{
  "hidden_size": 640,
  "num_attention_heads": 10,
  "hidden_act": "tanh_gelu",
  "bias": "none",
  "init_out_by_depth": true,
  "learning_rate": 0.0109,
  "max_grad_norm": 1.0,
  "max_seq_len": 1024,
  "train_tokens": 1240000000,
  "max_steps": 9461
}
MLP neurons of a small language model. Each row is named by its layer, matrix (up: input weights) and neuron, and shows model dimensions 192-447. Each number is 128 + 32 x the weight over its row's rms, rounded and kept within 0 to 255. Numbers have three digits each.
Before each neuron's rows, "fires on" lists the tokens most often at its 100 highest values on Wikipedia text that the model never trained on.

fires on: " |", ".", " at", ".g", " of"
L3.up1971:172159147132111148128156112174063105143113186159092057099083133095186134129142122160158112075120117164205117122086183134139085159161173185173153139141095150175158117092133214106111150134104148115140136139123105083120114117135076179116099157080085101097086114164184162089117098102176141103123133166130123164140108155101176137140095099097142179086090142152069172090111204116128147129142145159088194131145178133123104089094119062120095111160149111126081096096137098199118089086158133162082150127090119123150085110070169112149183144138122147082119058169194180116169146134128114170130122084141129098153200145117149163152100102115136165101124095099147109091188131079178122199169091182063129107136128165095055144122140135035095094073107131118136132120087070125112099135111148

fires on: ",", "'s", " whose"
L3.up150:102134213126121118099139129217113117156162103108136154134148201073143145176070164143161114061099128175052095112130233179096119180166134148138146150129183135173176128132186079151163137123095204054196146138109157102118115104101140119106138136123130204128158162160138151154146197134092098185126111143129150093119094184129162123136148127129151134170129183098079090159132147096188095114106150128147096116097149167114066103152170158128126122160176132169119210134157123130153153126146178162154164140135182150136069142191194119105078108142085136134136122169156149076161119069102128109125113108114085000161162161075109165166176084124106120123107116176110063222118115142079114134152073219178148112112102112133115085160121167103135131122118112139167113110163133133153077122111159

fires on: " of", " |", " only", " all", " number"
L3.up696:104106081090105038157165096101080136123096132136104156124093179139151151090100125129172186146083137179133106164023116139150096160162158113153090153102175105168164157174110149121125180162117155116145110135087130155068123140132146110184111163047189126167211072086100126117099158134125163109096080158109072143146094154084129105170115127177172168084093119124136134047153111115104130116120124131129088132112134093086157137185152125130138196134060123129134135150066169125140049147103092115138138138153108183120084135100098116168148136127172169139104173097099113119137103101180113103154124087148134047158106157169155157103157171098136188132153116103089115051163138091151093106071136124135128134188222148110151149156154138116088134131115122090173157167089109165127141146202143

fires on: ".\n\n", ".", "\n\n"
L3.up2308:115208188100148157122167153143131127132135124135061129086098072111149097113105193176136158112144126105184116115118118163181159077186100094152105137109134115161194107132111052139134154181101201134223145152146059099069122182167070121139071151159144166143112127114089122142099091145153173147106098123156128138105161138133136084147132185136133101172117122114145165163113090139131164076042158199120082130093078146195128153174090110121149161154115144142190143151083084165129131128148135196122140131146134134098141152102147133108116136133179196132127150151212166117118056165109142155139162129173155139167088127145138145160085085186106086111133193147114108147064128131096184170130152148147075112178055138104101074132067114100169138162124100101154131101134100099113108092186136

fires on: "0", " ", " $", " +", "1"
L3.up1542:052076122101077160116145157168146111190076129088157144196106133174207114143142158104111160080114126162109124148080095139122123164093164128138188152123130057196181129165183122151113149141146206100084146143088121195108161141191115166066099101142177110125104169064119054163105117097118106102129150114165113198128083130097111126176108099077129156116143147101103088135104163160124116142115139096070108128131130128152137110103075208125132073128158161102098146136135114066142168140150189104151127154141126157121134084084133109147132120091125148170064097169103172134107105075139169132168187172141110095107121145045132141128161139197103102101112138154067096114114149195125066121124173155095079076144120129115094099216130117104139144182121137094115133196153096104104144154185131

fires on: ","
L3.up1162:119085095090113120125203131165133068096122205149082118152139102041117130126138153135139128088144126119134100147125101143087085157110150127115108127167091113137148160103129056069120114125075108124174155131112198132078098133149115146142136099146148094147075141173089128156089120128079117131192059102134157161135152144168142108132104078094120176185137147104134082093137102108132111102109171163107087098132178091128047122122121089121070101111214150157158081125153103163075176169132082145066130094100103120097071124139118122160119064126094129142157157184110148099166131115137103124158075071143156042138143142098094173124132106134160140149107159131108136210096116119124134099158112135098143119133051146082071097111134122151120151137208093122115121060136115169116166165141170

fires on: ".\n\n", ".", "|", "\n\n"
L3.up2110:133145174174069164171158159151113145172112107120149159114131209088119130117110140101113155137108166131166097110126126163146152135137133129141151113152121143172156113131155142077139129088214141188150155108115142136120171159151206150161164093116114119138140149181121159172182125145122184142137103145185146128113149170079134131126135138181122154180151153188152196139120075162152181129150135137167120106159156163134157177133112127142151104131155137166139168215203121109141149163164154098112160153122131074142153112208081109123091116156153139129153182131157145103134132124110174123133109101153117139113151121148160133121095100169180092140167150155175124130140104112080124155179168126171154131135129144206180131087126120152142180166162113141154105127196187133159146138167166

fires on: "-", "–", " to", "-f"
L3.up1929:137104103156168120151107151151081144093098121154181133106138173088102203113118060155076151036077163060157162201140198087127075142070172116139163132072153120092157163173085100123097174205170128072106136138155136136122136143134187137148129144143121132213082119190130159121150127146146127136127148141053109159099104163205150148115147077079127136110148185086147109125092100141131116149147069159107144100092111106142153102049138154124148096150067191160190121115124113165165143137106146107129199126116103142131139115183136110167175149116154159125133097106105122113124155121127125107125088111095158081149127122145083113129117085123136161100136133178162141141131109085170107106103151121102088117108107169132161112101102141088163137138110109111142082175081093092135165115114153

fires on: "-", "/", "–", ":"
L3.up1634:105158105127139098108180117150097151109191122147175118150112152126089114093176099132117165114158093088165114152164107136168124170146139102095121079131163098151132151093137118104189146073103132096134170091083155170140140101131180090104107140129075128134180168139163105053111119155116114083138118186128106127054178118197129125124133129139155162138164162136156145124094113124188083135101115070132148101123174116102121086141114174170144085169144171079159108133160077126088156099062152114103154150089049096142162105189142173167151132073114170065084135086155142163089136093098155092096071067077134145115116120196103090038129183131114163186152158132088141203137154127102172150133103074138038097159123116166124096124026130137138133143118125108132153110084132092148107141124141

fires on: ",", " "
L3.up1584:139143174099116037091137164118158068131119110088071074095127165151052158119075124125103152089166157085176117100164165122145121145133137170156076115121156144044067112059141104103130049000088105146062131130148128131132105140096168101133138166202128077101139147103165137161156112160067123178104139119179104159110157112105079096085134132168164122098109123123147063087105140091114041086102109117112113165130157110129168111175163115185112097130164129113115112116088138094162086134166093153114086191112155081142055083132188158079118134157181123068144150124151128084098181157152124168120093162094163129129142120141131067130115110080092110112102124146116134089092126113180088147102154126139060084121152140121081139134158156072113156122171118142090088097144105091161087170112073

fires on: " |", ".", "/", " and", ","
L3.up1229:157192091158129128111123144115148165181148099199145126154143150080082143071123091144119145122137153110140184219176118101122096165145137086096111145166127147096115046179194117153135176075178140166100124119157192093123135182106162175152198134163117124134146113075159089162145156159141091100119092144155160138126116143157118065198148121093086126134124097139116025166120087133073137144190109110125107131101101110141140077118157123063104150079137158108136083159179095179146122127072127147107125103147154139092165116131141147058145110159139108090173153072124109101224145162157097118129107141118152157095153102147141118172151166161118134111174089111123130142157141105142148179149173120197115178179163121117117107166109178153114174193113127115157119164091148121109104116095141

fires on: ",", " and", " as", "-", " to", ";"
L3.up267:139076131050125169086155114113087116125128080134111113137162088119102123132145127089198146088086156136190157169161085133070046100113133132140167071150154130086140128171124122156131169101113123099095089053147156097167161131156108105126138081141117134130093153130125157107085098072099119139143110147155060155104084095096141181093133081194107132169122092144153110137133172192135119126113167127181118106116145153145124093074123096171116127118134139097144116132143097122113149158107078161157161110100090128120102125160112048143119120157072107117129068115139162125183112132108165157136102077220113134173135072112122080094111163042137092085134210136142084169154115178130114111086202126111150153137156133101107048117108144078143119161091173123079171080100126112067151130105119

fires on: " and", ",", " well", "),", "001", ";"
L3.up2397:135072074086111144140190076123047108147096195146144158133174078114129072138186145059145113094086123121115158159101091130113069143105133118145176125105160151169122118181100110135140124131074099120065118136136155147087126096148122109115075157137120106160085093113105121156129089139067121082085160168093065172116120130129179171098115134153073159112182086087110178153181096111137108079128123121190047082133139071073108115172154111121128122116100092068168101146087116112095177158091111132155107154095099132147129142135119081141124116151085136107104140177100110106088147120119197151101115173149134145096118164144079084093101168106180120103096159139166140113129143121125109122050146157168138073088134107117108123127129101101113113117135106174106083147092096159153174115182126

fires on: " to", " –", ",", " and", "pr", " -"
L3.up1949:158109140151053134152086118127167091095042155202129091136116097133149123168166089097145158068119145144128091135110178144161119132127140145147120202053115131126099147118136117076151207119159125102115181085146095107155083149083110103144129150096162069091116135128155124082142162139086152122107083135091113088157119120130160145200171089115121149179153163161100126169112107120141138150201198115118120181161123095151119147088098119173154110122133118092122156108108154148175120202113105053143161137107100112159185127121159102094119100118133102121113098113145097157109165061112112110173140118158135119113127159146170083103125110081168131102135136175159061107156163061191127103125158095072119071187160109151109134179164062141120140164108104151121118114076117092112113165176160

fires on: ",", " |", " again"
L3.up1900:141139130107155112111072077182221162176124151092144090176099082136073144102136132079143113126116154134102173048129158078108129127157097159130113128125141090097122069092154173117168207104120119088095146174148091134137109123145159050121071179136069132128087088119146119169133155129202082154169129158154169097138099189113118113156134117101124079104129137093059126092158197144119179104109135113130188168123094120095149143163094166187102143143084133159080144157129081208143076115061188127157161113118181089127062124118100077104101135113133143097147122079139124120120113071152135142119120102167110150110069113138140116122088124149151110125123109139088112187164163143117175060168142143080147172146142109125135077168117128089092123108149089083123083099093114161122085121157127

fires on: ",", " and", " from", " ("
L3.up2152:104112166059142108101135119165105085142071145093120112162189141082222105105126079114120128073141060146129161136114120167170065187070115064080070120178125144117104149106152089105147156105089106059155142145137176139161117168055073118093111125103144133090103155155083141118101146076090076155181108130099153218147118151093102154132162135099122141142236107084109090167121069089175095145148098162139145157171173087082101101105109113126161136169144122200174160117152068225103166139081111116123095088121096110117065149142140068100121109090137162114112129173100136087165152142111097143133105101104136074107117126112075181149126107130128142113085109168147117192100131135140134129089103162124162090074111132120076117187173119117096120125086123074130093154143096131111132107138141

fires on: ".\n\n", "|", "\n\n"
L3.up2516:142125130164111181154161109082113105109104133120089119102134149089102132105133103119127150119144185180165104124115195097125085119129145138121092151150148119176138081116109130112152108134141135094155152144132130067153142136174131086152140182181164103150089193089143104129129152154105120175159121088126143106119102159121136130149125150136141052148113077169062092162166153171109151151095189027135096132081162113159122176136171134097161118085117110094092164176113112188072093158213147129112125148222131070063168144129134123168128113128133132155116128138182122146146120134184137101170163109120121137184186176123098130082109137078106058137173195152135074207060116169091135097121146150127082124174127136207095117158049126136137174128061136146144114106205140130157073120114089

fires on: ",", " went", " go", "9", "8", " by"
L3.up37:105062073145096098145114150160123147122153091045115090146127158080171160140102201112139157090116158120108134069118102143129114151148186138195153150152104150193125106126091166130147130119114132092145105188119131159112135117136134131178077097129132118128149169181153103108083093143131151152136186133098176138119129164175137116086138119133135163133146127159111121155147129128083085146126127086167105101138081079148124150140108107105109166119169115140093112150087176116098070132093145169215062159076101147079140109172121114116152107125148115113143153146131151106139080088102108115091144117119156131127079129127129105106101118142169176128051154107161136141124135139127111073106110133164132134156119146115117093057062081124111183084068141139109173107131154127163110091144106

fires on: ",", " (", "—"
L3.up1991:167107223093124126156141112179107157079142153159142116122150153069083081089117161115094138129127064104133137119138082157109118151118158115118156162141123128155146197152171085132162160135109078131135153158109193174156154141088089115112154138182133132164136118134172123071052156076053167115157137153138134144143169169112122120122077111085151148168145149140101175164123118060082073090113106141177144177141184112129126144123077141125085131094122121149131078158140029137107119062121180120164133139109148097103109097119138154152086093094161061160074097189139090044113108126114134141197128086109176079137145117145033154140062099139098150196134055154132095131115104112103130118137113132126107123167131133149094119172166147103127108146157161136148109162212129151142181132087143

fires on: " to", " |", " ", " of", " every"
L3.up1787:093146180127167099129135112122135133124117112094108085180133087213050110140158129147101147117164081135188074166127131146074155159080128178107161110136144197104138055074101090185095116057169135098079130092146171162099101080122164138143131148116087138106141110128170132113141151096141101130085139160155170114140139131115077120146163108113149098183071137173071183128152143133075114147133109107132155162133110051107079178174194192089111122071102110069066155082062142083148147193114129142094187111119114100080135119108125105165117118142127137086111077132150121103139138174157162189144120088134175075067135100116146115136149095061107057080140177133095151141140131095114128113155090113079140113117128111144148112107133041143147165135114167071100091071103109133082157161082127

fires on: " (", " -", ","
L3.up450:111106156044109100143160146181123103090096113128115112082149212079150126099133155124153122094106073120131129093135109203166120154119137156173098141176119204135124101147215100142144084105092122094158102134121145152103149175121107112122119115194096154091153180108136124134115150104099141086107130096120074091142125116175082142106059098137111113129052144156068145075165158161080179065078124097182129080117135159070167124100062101104119149116134083172115105138111153111089131159113132160170139086069141125168124090111101109156084119108117152106108107100140117109196186083138081134114131115075168053103137098109117141138087130091138103177091136122147063156118064120109166108093161137123117157084100154162152124171125191086139120123147178100148154107109127156115138116119091

fires on: " ", ".", ",", "y"
L3.up452:151117152127105201090100115124152107153113084147159188113196167052074067125149123155138155101154108126093120182129144109104167152162158151190102135157152081131127116148122150188127130112154050142172141042087175117109133122106126135128175122148113170172100123099162189119127152127092142134064129068153122108191125154110140094088115093142108122141133108153129134117086146095174155085197119112126092132108124185106094115117105122115094145122146130148114123096157132119190191095168183142129116138084157138100143137104099162167139122113103142167166135085097120182150111163140182114115173134195125108103137099135173120099163114136108185093127169074110201130140120115117137140098126171109125056142117121098137090153079108169156202192133096102186119115143159098126151111106085

fires on: "0", " \"", "r", "6", "an", "1"
L3.up2398:125080139107166159114107137131123144169159072146173141082144105137141122095087090154148039125111117166129191158159051126139045161090140098067100148143156126157093171087134119147125131138153189062102138123132154208091159132103142144102112091083105195131157100168114154196078179119126102130095193179126076150113132123147159138112110124125134188089212126166156180137140082179173112115118127138187127159147104127158146099142100123127164135123137120154107109117144097095131130163180112076128062151126142149148094101132153191134112110122114090128124173109099177139133111114131177126168098146164069134132165137148091079137126125138130115161128159105105116078165111169127128099095188103089189077125172159148110172135153183142165091166159157113086167143130131152105117103196120

fires on: " at", " of", " attended", " from", "oon"
L3.up278:106078170120129154090159084085078144108054172146173104123147134174139164162142146137134095144121122116175175169137118143090119101118136150049123109110212089135121111172112182127106099150101154106138136140125078074130147074081120085126135155145111082103128057145098176127087129101086136137146158113121100136221119080138151175176129095111108096155086110146133094113086175171115169228164133147066116115086149102073103157145142107100144173149137170145080176138121146179158174107081158115137112118132170140128138109149166135117155126170150140155174148089159103141122075096116127107122141126134119129095073171143126201127172129075100133171105116168133173133143108107113133139097091162176118119166113108196152106135127070086106105101129094132124075116163143093115114126113107

fires on: " at", " of", ",", " degree", " staff"
L3.up426:141127191129178120082148136120053154124145181090094064066085110116127198124163139104090119110123098134179143090091155124058133121138142106064159140129156161179126092167140135106129106109110146100127167175128189106146175104119102124155133151071084129091166151137097145085153115125072128133149194138130105120078131158126161126154157130084101103099108064117129095082126156091059133155111115124076131135101117105127185079127190128147091104145081140127160042107110166163156125151126101132067152090078117128140129101116125138121162104104102119140183118085111083095151114111159088134075092059193109139091169114164131163126105111109104102169106024108109123115138158168150085087125068109119063136126095139064107093127101085109116065156166082094106101139125164150073086136079124

fires on: ",", " that", "6", "0", "9"
L3.up558:126119122128078092157160108171090166113077130070102107188108176129079166125164151135122154089160129113094116100136162120112159069107133157158081130121063140057137063140175076124128111099147108120136104115167075138166068132106098112108119146091137167107130123161134156195107079188152121129134199163206166153056142147079098203050114150139124096106111084114115112113140117097142175112152187060107116118145114087105172118153111090173136174124164122138134100088128094136099072130123150150101125167111151087058111117173115103128125127100111129077105200147104114117127180138178128152188142154145139111121094167144143156082147153166102153141080144099094143099158161156097133129136119151144167170226122168133073105091137111078089077132117083102046137108158085140117184092090121

fires on: ",", " (", "-", "s", " and", "\n"
L3.up2429:081172154165190106138158135164172140172146180119079098151165139115084047149127157114177099166112219127156154110154208137111169183148125145114142109150132069162134126167121137080129093167180190142147100105130145104180089140134099124148134129152072037098099121105123095153125114097097075113087110120116081104147140127153144101119102132073094125159164101108158103135073165118111101092146094150077131075142189087137147137100129108104129072161145158154120106148140090166129147029104139099108118130089075168117110174144137146126148155117175149156151137132145178135195118123144154095122130109101098160141082167115084101090146160049133157123092105170132121042144106178076140160101155077087144122095139142123104089147059077123181150055091078142166139173094149142137085109154131

fires on: ".\n\n", "|", ".", "\n\n"
L3.up1115:162104147183116086192112124161165072152124059111122121103148193085129106099123146175097130158122152129167104120131142123107144160165096137173141106133079128175155109103139098110165153156099118162166116136180147134140129127061165118121062107137105151162123120075114102123176139085141180167142159119123161135135119106079085200110131152135162121152154160190093092100132153166120125083083134105101087118084108147151112095188144131137169107093157141147109131086138126099148111153137157143121192141136168139107148189110077105109086118103183159084173191213128219132097165133096090100131173147124132191116115133129146124105110114164117115094157115127145135103126113149132144143102116099113128106119145114216081163130138191132139157090135102118118159095126122127193109193153110

fires on: ",", " |", " ", "Y", "SA"
L3.up2120:127145187119147127128119142153136093154109170099164110112124173135171125133094126156116139086187106123116079154127099122110122111164126114126132177094141087123118150193140136108115101151026135145108149160058150105139147094110128133150167139141118096166171149126102102143149082167112192142170126093116156180086097138115106135167164131179145117139152107118121168148117168144160169159139146142056057148096150101120150122171075167068058138097159084197103147128185173152149133152196179115121106086185145162166055175148148143169127084109156112140111180137102153141106119123124110132117073090150094129162156140142119113172078099117138120122084137090125077099060143114140144138118149159087194205179129105101092105112122092090136112129152129172146163131207126073169107097130084

fires on: ",", " of", "–", "-"
L3.up43:089175147153129112145147154187114192114111170144133192160169122104159089120160052184090179088136158093200130119090152156110141079094144126151124091147105139157178116138128074132140108146173166138177094105113158130094150146136133125088068140165110112120159143174100078159065096188097080097118139152069135110110157162168116107120129130111133118134107118138108143110136145060185123100156111145106166097153122149117161109128161104154100125099130172129138216118128126100185119127139108138163146188122103110095103147172181138119101131115136124138105114125113085122140171050101142192150142124180197129143127134070131156125143127077137174068137100174090099150110120095126169150187120085049089102142153239085176088129119135143151118106040122101123121145132122110144179114127074

fires on: " |", ";", " |\n", " ", "2"
L3.up2091:161141149135137156084116081212073138128163076163140120126191104057126154094174085111126149161117124092197122112134112157149154149079112181090128066072098107117144121124146094137125153131105135194095200089107148131120120162146135099107127120107123144151129092162085078142120052156107135149097124189111048143063108121130166166092125093178140121134149127156158153158134115189153091132098135119081097126166155100224154164142100084136171191135109130166125097178151085140116207108158150083125150087107162144114116122130161188103119181141113116109093164132118170115175176113128118107107189142140141096087132179136131126137153128128133148079124140141138163124159131145103115108138128111122157245109151149080172073118093093100065146074068104086106116134130081108129129155170137

fires on: " ", " |", " IF", " ("
L3.up977:091119146129165125129138174102138102148118134122100179053107135023138088143184084156123213120131162129106121125156165094131131113084129128087133100143111109145101119061171130089158158151148133085123112142117154108119053134070082086124128118136143091112116164216195081093143088176098107190088138171111138077180098148170136106089198106093134095103153144148157094145075173106146154160107124095105111128147082083122168093121124128104124142129038087127096141095092125151184125119145149104133085097132086118142133148116171119186100101167136100095102159071121183097118155110130126114107130153100190170081045121175101105096140144166040153155096137041113173096124168110145102163095121168152136087152161098134134149166106100169099105096115061079066130111146082111121124138147153

fires on: ",", " and", " against", " to"
L3.up1267:153068131113093110113179000110164136100077127165105119117193136130088100149166093112140147157147129085144077137099118101086051157077092102117158052115135144164078105177154117123122120043066126162106106128169102129134114085108089108120158164111091124125096099079064187107109098086082098125114165147112105156116113169141161153113101140104085150098118096112157095113110111139152134077174141119118147097129107122130143090139141145106113132153061116086125116155146139136112097103110074178095127119113087148068107121122167117123160088119131153108174169126089147165174154138113131084082074063078092123137142075167133110093108157107148082109113118157129151138113098104160127096107134113110118079134088130066118113138097079102134142090205118143146149092088116053126100095114088

fires on: " of", " United", ":", " /", "ad", " B"
L3.up2275:123153144126104023100160103121125121115118108121140134127120110171105035104176146121112143107145083061152139096139110101166132118183136084101104175159174177111097107103174102170163140186119139141106090135162086121123123094129129123074178199137161172068122115116066135119115110148126141136132162131131134113146089087126136152171133173110127063120054194127102137121157123102139195093115084078095097120081151144119114152094136155133110128117171113108150092180146112153143125144092084107073137138130171149115133157154175100063138067142150121150135113085120141120132129143073105112184183165143195115106100213151179123056092129101111181099100135111063139183107118099122091185121096118122127103121111051144133130146120116144131123116077106074139129107061152136146144116146161

fires on: " from", " after", " against", " of", " following", " to"
L3.up1008:117156147138067081155124138126150110106164109118175042123170151149103095138163147115154182125121107125120074122100206151098069093129121081119211080096150112080105112124081117133138122129172102130149101116126123138179164128097078109124090130131066122148046123129087173116134102111088163123140127149119123140105106113111163168113121080133117094097088140089123139084129096105108118150150088113111107107133122121151115207112170108129136103084122142122163118122063095090089112106179168145147137083048137053104111165137086143130098122108120057127098165129157074146123086097106102053113108146157141111114125075127078111124101142115113119087087162126100121167130113071130097042130140083106119103131099116146084128118134011084075116150143130078174144113116119149102106135144069

fires on: " |", " "
L3.up1289:212080145142119090132142167106139137198176179152164127072159150177122129161123102161148128118153117121102143130198089135094116033101107117125116109144114122130093142170148149083173172123170149137102100145129187131195112048125194086165143069132163120087104125131094156131129076132157093141169102101075068143123145138099085071156066136168086101138136098096103089138096116085105177124136113097117095151156148130161154109103190140117132148106156114087133082072104143122116095104135114143087148089119142206089130096085112081154155042103122102115153137140149196106147082141139128146118144125082126139056142145107065206125094122088101141130090178183097116204143086120141107200164162111105120124213087120177144112095137149106118148148150157185163126163118123110175107112103054

fires on: " |", " "
L3.up468:159111166118180076199089088089096115137094120077133137108127090211170100158098118090169153144102132156119129173153143143072151122141140136085083189136138160184166176103136097103088188090151138118128110116127127136166111135052122148090107137128107099124145151118133150120114119075134103133134127106099179129139159131148134183140171101140112121185107129120158066110097156091096176129128143122145132143133059086091163170151111191142111134132131160115034119130133128163172105158094053188188108091081118152103119159096144094112084037117166124130099105118137170137164155114161118111107096075135093115124126125184089141201103097135076191188108139159124130188138161106163135091103145157141135106152104180144112093132088150129145068151114125122108145126118117153181139112105149

fires on: ",", "),", ";"
L3.up1272:157066110058130069123174080121134144100136107137121170134138110112115149159151099139154164114105162127110139147151139063120081141115127147174139105090114104203101173148118155107141098104089043153092105069144094171112174130126139082145153117156141104137109117143107144150141120086110082099116063111105059131158065198175118175102112088152107151144160168133123047145159124107171125100143142070161100072124164090094148082159091154095184085073104111036147083147191126136087167114122124165127138121066124144120117082088138074163141134122095172155154081122109120106147110131086162137158103109172090152142158118110118054147095142105167050093128175141135133085122097095124150108114123106094097159078102159100147116110099164109127086082139136123140073165097137113067092105115120

fires on: "',", ";", "2", " Player", "RI"
L3.up2342:137168160048112113156091172146098102160127152192146067112132140127157105133096085149198131118098132147175090086119119106128126148170079097122139137147130078116055118178146114123123165129072115140102171103166176158080104108197080096211112119076132195097127178156129098057074091105109082089115146120079120104143146104119091133161132123140135119146110124096140168219128167137163192099133123132136111184084170121097138118164147149124118201096105115158123111078127160142066164159140118068120190102142160165163094101162141136185107115124124202078182083139131162135082141119105089141116181161125090142144116075130142139133122130157090176152158137182082109157146177156129172141090126158139110167138148126089135109130089116135165079145112089101104117061141088123167189174126089

fires on: " |", " and", ";", " Indian", ",", "/"
L3.up181:108160162149098101172178153207157112125111121116143176150084189119112086181090105113143135147147129140134143111143184064103095125114100136127116108090130142176090115196111155178087130149086095120136076117160133126146149092144150197149127152123149156123085127109125072142133068062172077149158115077125106077105120064101108164088071079121136148138128099168126127149090110127175073138139123108102153189108141182123146139130099132130089076086182038117162066151151105131074123109143140135148123139134105109148111149139103174102168085096115183085168173169148095088141206091142150157117092152102145162137161117108155121114141118120082120098078121152068130070119179149092088116171152063136120178111197138112161145130102083106138149130068121114120099127137163120105123144119142

fires on: ",", ")", " inc"
L3.up1081:118148126117115119120147109126093131110088170098127126134157180076142090137088181147096069117133054103164142054142136129059079138087155126115109141134166149136098071099131153113127083048073144178176137153168173089123132123086119075104092095122082105084183110097117193149074143106117103128150148158166076173160172147138127108163194105139115063157154092129113071101141154114095126099061099113060110129122181130111133112095076053195180136156083091150079163117128095117114142118138131143152156147114158122164130140150170137068106167143167096064167156130119117117142161064140148149127074122094113099136167131166064134125134099136085107123158063107167135135152135179076154092163108117086128144130119139106131078074114126100090147152151122137068079089176098138189145152132111

fires on: ".", ".\n\n", "\n\n", "ur", "l", "\n"
L3.up2239:132147166133077141171177112138117130176106155110080160075095164131108138189121212139105160145120143168120104074104107130128133173192115143177148140190113069179115134089114104141132104064169112212153133142127178124061160143090176130155157091172069148098153164109133082100136103155210130204148147122112128131142147105095174103083120103144156108173178104145056197167129114135134142127119160102141106107136162172152161039196115112099162127083176165128167116147147137153072096152190087112170140163217159160163146073159180138096146110087121112100117199118157173164111154104109122131135160101121124146167147124130091146155115100152165148116131121133161156092136140162184109139122125073092064145159196142168143124138124098144169143070096107109100119103123113139140112128160152

fires on: ".\n\n", "|", "\n\n", ".", ").\n\n"
L3.up1489:166133172208089148181141106149157115203090162103174153106146159070131152105124145119104161137105154158193104117138111151137151084148134152156167091167107175141153102125117120119149143096155151175137166124115157150102127157161148131125129083168128093119116146107089135132153085163068175175140110085172159119097197131067115142100145177176091111149128169196104137111105113178105150157140149166120115120138178138114147128166118129111143068168167083158159133192162123139129132084160113145107123165162119032118170107166133111111080141116179171114161201098193159102117139148103177116163140138108125194113149051068131115118053084154132152125156144134157118145106102135082134112162164140180111096112084143222176163156128130182136157147196088106164114111156129123145134119133125

fires on: "0", " v", ",", " sp", "l", " Sp"
L3.up2186:164092190086081195098097111127107117153133137108079113106137146147123140089112105100115167134046130133081076152159091129087137137169168154136146145093148174109097189089100104154164087133065120058063150158119077153069201080179134083163094134102072143099112145112144072121141136159159116151126122118132119177138110164097123126117064140094064077128170050079095102123117099133157140103079121113134178136171089081089167152088129104116143120103184125123134123168179097090141109150125160116116167088091143125154094124178083120090074131148131091159120160100109141157162130132173091116129065111136107059099160081135107090072116158141106093080099149131117183131105118179131102131139116120073160126143156147156155127100114172122132152191068142094138114136100104192112145105124138

fires on: " and", ","
L3.up1688:144141098127171117141143130123119094160123171135101194121170087097159158225177157159157109088182150111123198131152148135096117126080135120154136136156131124133142131104094170127173169116122074047147081135180133108105165139123174093164151127204136102126129116117147137171187172109117108139168103125139094125147069153144154166076156085118158113092144136099154129179133167066128088102171196094163112051110083087115149104101134177127113041149122140141165045179086161099145150089103148171151131194154141136114088098130108130138136138150093125129136087173157119089158121101177159156164113068116164101086126060107092185110123152140131127120075230131144109141127144163087146131101169119118087046105130187064081117097126120155125165086135102099078178108135133126070128171149105

fires on: " of", " the", " all", "==", "Other"
L3.up110:110153153111174089108111104124137135099153122139134118150118096066163137104103135125142200091124147144143099211135140043126087173149117120116148163146069098160140107171095186165108139107082102129091179166098146165133146179109085128105140114059170165167113101134111138081121155108086105101107124130146100118115141127109194118187132045139082170096147146109120172066144104171151086071129167054136083110134117107111120179172076193189117102108197112159116089135056131138144125133119156150075132131124135152131163133110092101170158144113108136137129127180096138090129142124068071098104126143122114058150189095105141167100168133141166158112136166101071131133085112109117092149127118154135092092098125153128125122153130088112099106065172202069095119132147094148111133097153166

fires on: ",", ".", ".\n\n", "==\n", "-", "===\n"
L3.up575:118128132122083101156120082186134142072067100220122156103150159081157173104144121121134134122153163056114097148115187130116137147154095158125160068084191146118147126115119123127142125135151104102132139078150099070112133189129100155123118130158111141099120198038105091141099106105090121158121202202081090151111208137125143113124125149071086101181148154112138122099120126144182112088082091150105107138088141158099143083128141112137101153119129129130077138148150179088151135110121119094155153145138106222184104187103143117103144166126160122172092124161126164156136133096119096031113097159121104114100079122150146119113138131207064081153142130112129108117109118167119153116176170152129104100138119076146135136138076153098136157114133156125109108120105078130068110101163137